{
  "hidden_size": 384,
  "num_key_value_heads": 1,
  "intermediate_size": 1024,
  "hidden_act": "swiglu",
  "positions": "rope",
  "rope_fraction": 1.0,
  "init": "uniform",
  "beta2": 0.99,
  "decay_shape": "linear",
  "max_seq_len": 2048,
  "dataset": "wikipedia_en"
}
MLP neurons of a small language model. Each row is named by its layer, matrix (down: output weights) and neuron, and shows model dimensions 144-239. Each number is 500 + 40 x the weight over its row's rms, rounded and kept within 0 to 999. Numbers have three digits each. A neuron's up and down rows have the sign that makes its largest values positive.
A block is one neuron, or neurons of one layer that tend to fire together. Before each block is what it responds to, as a language model described it from the Wikipedia text at the highest values.

Description: Mostly the verbs make, made, take, took and create, often after to or don't (to make sure, make up, took over); also mid-word fragments of names.
L5.down101:480573490489500458453555479469395546510467534555450592468567516453435554530518511475552510435541446525476531419531488485537494502539432465407525476454514491537518559483429541437511468541457447462561542540526495520496498491489471431505482417563511508512486463527546429482472516438506456498
L5.down383:385500512528591507464515485526422535521573473520455493406534516473496507517518490458558530484477535524555566500499469509513514508451462535521467516543488474566529467512476534517529449490523513543462512496472471496511558527463526539506493481472557453491478433536470448461456545510383497480
L5.down850:445562442528486505493466506484485448489512472517498460454467472398486520497467451509483500436559534514532471540591461543491542495527469507503513537514533465476568346527540486533502516421546477566489491505482491563503515508503539550541470423507505506452468460526495490498437508537482571486
L5.down915:468553458507493469473472548497511469445436487518488509476476528480448488549485501579606545518592537597463496445472513506477496437435543485576503571509466521587498480463519530497420536485505512550462518531474516508531417475487549480432467468481501479476442503453490531562545513508494526390

Description: Word pieces forming the stem of a verb, often mid-word before an -ed/-s/-ing ending, in narrative prose, such as li|ft, th|row|s, comp|il|ed, advan|c|ed.
L10.down1:534488548638505500496465442546445502497523474492493414538495442467568535465505514540494533526471504536454463528480462512525464475534558513546476454492483528438506500425554472474448515466564513476492448553537481483534473492546517515466484493479495549477455512545488543485516453556523470518
L10.down10:510464534501518541550461473509514549476472468472570499514552484460516481506524495532502520489459484450466548497477488517471451459481507444540476603426467513493540500514425433522487449548507391532472467471573496521543426392445425521521524480413451427586515422505560475499540417492504478500
L10.down76:507531501503482535421480483476574425495574490465526513550470460456484436450475548444478463434517580520516531511488468532486482525511432464422488506450471552503454472536574557532556533549416565436534439547536526447521527503500551444452469556572470502516506533519535549461463507550525489492
L10.down135:543423529533486575544483567532510494499504521449547535488540530494568596527389494421527453523455540482489481508465563486528486501435513534484489445545497536489500473514515489542557475548531512469414516525556484545525535507481491493497650527546510513521540526501534569532431490481475489432
L10.down148:574457482397546548443485492505402540539484537514478508518537518491525568483484460484489470499493434486529435509459501476500555479474507491591490527553441560490479539498497491487477508513529553494493451483491518439507572463481563533480526465508548501516535433524476504506524504491507471499
L10.down212:427520473480516430486545525477507457576478526516459462474509464441441514533505447503485400538500553476550548501478490511466515516442461503501552456487543451511517499472569504560546491497453547511488476467474541585375503508514521491497540437464513509476469483442449524468487448492462485517
L10.down320:539439555491458550493577486447434478538602424483527524600504473469515558453485526473523526489462554551530430479468514535454507445482513516498478515517479464545451510446482487414532549535399494521432464455465537501490514515459504425472549428520471524541469552478477521484489458501467526451
L10.down331:448493521490520493549483478520491486482471499492485462476495472468513501528601477493492505489431489585484480494506446483519522499389520548490566508531524567453531502448543408572487577522504501507605422511502492558459598450513444508449498545515548493537502535481471524532468531441511499509
L10.down339:509412516474553469528511471536513544507509448529539579390525494523423430493492545568556521477479459485502459493451538541500506486494511495469445550498450500440521487491524545505436481502411554474465457510534475412549566484515504532485506469476503461493464401501457495566542474510488510537
L10.down634:483470601538483549470456523462447558451487487515487514525538532489459466527499535525466513480494486529473545513549450487516498497552464499514517523572507483537598466516476415479523458492461573516497420498540528489515497491510520523501469503532467504554479525465520552503488569554523525546
L10.down673:525504471466515494529503499480512574451595544570483522548531512501496525524553498578497527541495479500458570476454484426485533545504509496534509491445480571464523494525539484436489499574482503591498559484557546489485473473491505489477501489414508477472550465493490489509444523501395522446
L10.down689:528559482517485555476495534466557439446490533483494468481469502484511439533484483542519482546479498508390491484458521514488471413543518509587494506482538483522531524552474551456408508555507524495546441524466530487512490440539480583496464487459495517531520489497593493561445535462488492545
L10.down715:478532520443453502575539523524545494518525525443479534497441515453528536478531484560506516421495462458500477493544519518493489486507454584517468502491456479501556503485457523506505487448492553472399497484525562505473576437544513552481537591606542505513585548485504518563540535528557604571
L10.down858:539532519431477449548461478497526490569485508477512525517559550447467539478442503439496470527495574504548521528490507514465561553517432540426500548520493490518483506538450447529543485562547506529451442471611409524500512537490500467477536451497502542556515513474426532436527470479521495464
L10.down995:385537483525526513521508491565515502533497558465523475425500479464492451516498526446538436484447565539515525464473557512550482519471421530476501503501537445473494476585533543486432490568469608456526480559485593466504458510521477515525579504439502553523471516459583472554471507538480531484
L10.down1010:540514586486497515501533540568511529550486479488500560504531510493482604517467536475519439517498628531561475464460500497462518567505527531501506537500527499497525533509497449498554574481440538499499429534522432443501547517577438482478490549494479513502468476402500466518535452485476490532

Description: Fires on word-piece fragments inside a word split into several tokens, such as taught, watch, probably, festival, certifications.
L5.down188:493596531573408495472605479467523425506492475560405481512508461552478498482472480555556515507472469367469570448488490530493535517502415562425527533540494503412474515505550518494467454488449455537529548457464468487478440469546506489558427464490497506442479504501477498539505544515461550541
L5.down400:535484502502607601479443540487501494457496575467503501568524529466508481533490541555490522496452523496619549480499431491465498521544486447494495445531486627497449564507493457435579511534561572429524561472492515480507531507456502472409508473487478466407462505507499449569518563462548514503
L5.down426:422485495553521521539500517467465517421506451530488520493494479527479440563472519552516511552569474551518476547569519462502499485452494487534552484511481487401441459470455536527465528544494512555454466436512499575507522517483484473487532469480514485518605474514505423569460494387456581475
L5.down863:565536371535553525550528477494486500466493543465523480483512512469544480440476473493481487503464517431498507585507499501501514523493466505567541527477570485471517511523464552564471517429479556521391458478531521507566551510643486485542523478511502523509493532507479535515462452459514498474

Description: Verb pieces, mostly inflectional endings (-ed, -ing, -s) or stems like lead, allow, en-able, completing a transitive verb that takes an object next, e.g. lead'ing', award'ed', allow'ing' for.
L11.down392:420506543502496548512476469482504531527599490527508531462463449489526514512504485454576535511536546539532469523486448473507512486422526528525536438517488498492467499484450518500539445530470534552542534519535548501427471521522541495523533477442491494502474474468485503540480442560508460453

Description: Final word pieces of adverbs and discourse connectives split across tokens, e.g. rath-er, th-us, y-et, short-ly, f-ar, al-th-ough, so-on.
L10.down99:550451534522532459500513503575591553430497483514519471479457376506550497513572503489394524504512480444465529443489448572557403435479441503479512512501474521474403551486469561569452498456535518481549457547552523519465505509472489505449471479587503460549472499462545547483536510520491431551
L10.down139:471540526426512492512502478510452474471472479424472527499506491500472564507498552456578518516496487479524471468480513469528572571537516545559478439540565527500509458456433440530468537525532446524480551522499496448467524507492463481530491547534509469634556494509474595466484509525515460468
L10.down309:543544466513447467473466513506590506519462515530565451475504521425552578481457472496514529495502465487522557447476524513417570606520550510500560525485497479523507514472520415452485518540476511500480491543518555471561539514572565434486502455491478540556482445504506518452444423466572535477
L10.down337:550538507501515529510512415543480487525488542579486504435491502524507528445496453536471464559464456544501496506479511534433472446450546493473519553475494546505481530482502471412457507421475489411531477519519485475459463480531581554455468583536516503535491476492498533474431478473484466468
L10.down345:429529537524529509521544452529453531485583493481514478469578516517439477487518496495538536511480541509476443513555551482484481480478473463535528501546521520536530532485550445458503465435468545441421498541443530529484535523418513438464586527426452455528532520510474488581450528564509504509
L10.down437:525494525533573397555506550535460531501526473543446447593489510411463514510581545544519533495524514492536514451511389517505433453429458523504491468452518444437512545519552499477561462550534506481523479582488458547514464514427537444569500544495487410529451428531426494543470566470514511540
L10.down562:475518512503597503477495512477507587511513532441473470557503472500457495457449480434504507544504562467582474504493550510551566488496525561524576497505420429500507496527485482488465552452448612506495523521497488489487483538547565520384504532414548534503522479549502456482481494454512473535
L10.down575:535495493571486572485540531509517449501419436467525499512542436462503406554547518406487507509540454519514510480504534459520464461477533443432461488474479540497436453454522561464468498536559464459429535523472472508502550487541539564499450434598479486599413507498468496543539506561535407408
L10.down582:570531518546501524463518491484471474468531510442405511473440468512491517527457406489484534474427501454526508530553557449467502494423463539520465495581521457463516496500461463490575488531455580526513546566441473538500496491458523565466546403535418547482513493487492569539482590471555472512
L10.down595:461519433514478488480575510495546493432522518491461482461551550472420492546479454510493552520534554492472409501544489526505505503532498497545551516528488499462477538493490431527448526509471482530456470483532596529491511512469555493543495493565504482503520496517482506488531515521580481468
L10.down615:473487499520597489481524470505433462499504454525411485540482555526492477548525473453482499496528469499464459519492467476490515492464471530484483602471492491519478521445510547543434535492511510469535461500466446503518498545487544444399433550534555543505490527484530536486449446451522534410
L10.down675:524501489453456510450527499457483550485525501571556428539535573424476396551482506431545522483495493498538576427487477449544505552489484437509461502558494502413475509544434554416534503483529523461506499599477489536520428542531563515485526450549493489560482494503489459553510519557565436500
L10.down729:504532509589442469511480487527472448507457466502499522370507457473443473482487531501482550533568515419545501549525505578584441510517431499520495544542436516532477560494504487502509487454566573479554407531503517478518517484468471510522511489537506542534567477512569484533451513429421480447
L10.down730:493502552550436465489495492478474464498558522627502460460490477508513463507494491474471472531565510510452441507384537535423477425547462503499472521564533522567479468471460525528489527548498555464469457450487512488563527554528505519465497514463446545526484424441540442455411462551528492434
L10.down869:514556471579466521494508536463450483524488441506531455536537529490464573453442527524509488479512564574506561537475500579485487553518455561545529499561436553537499543416517497443530525520536596465492514561494471565501478500440486458529513492545492477448544446491483491531488555408411522466
L10.down1006:400492536462491460451525520500555504498459516528466569484448467518466463426488514484449479439478512502431507516505539488462512466466562496449472503559457538513467449479510471513504431482573461454506542514577567416451523497529527487506449569532551496434500543503504462545478490524547487607

Description: Degree and quantity words such as most, more, too, less, half, and final word pieces that complete a split word, such as awa-re, thin-k, sugg-est, O-ut.
L11.down831:509544474474566503453512549557532460552566471560443453548537526506522502563477489512573426491463483555535517496458532479476504459480514529539464511460549486497518514580446467515560560462494526448532495470565499445554449461503465524479524509546528526540550484505507492487536498451481523471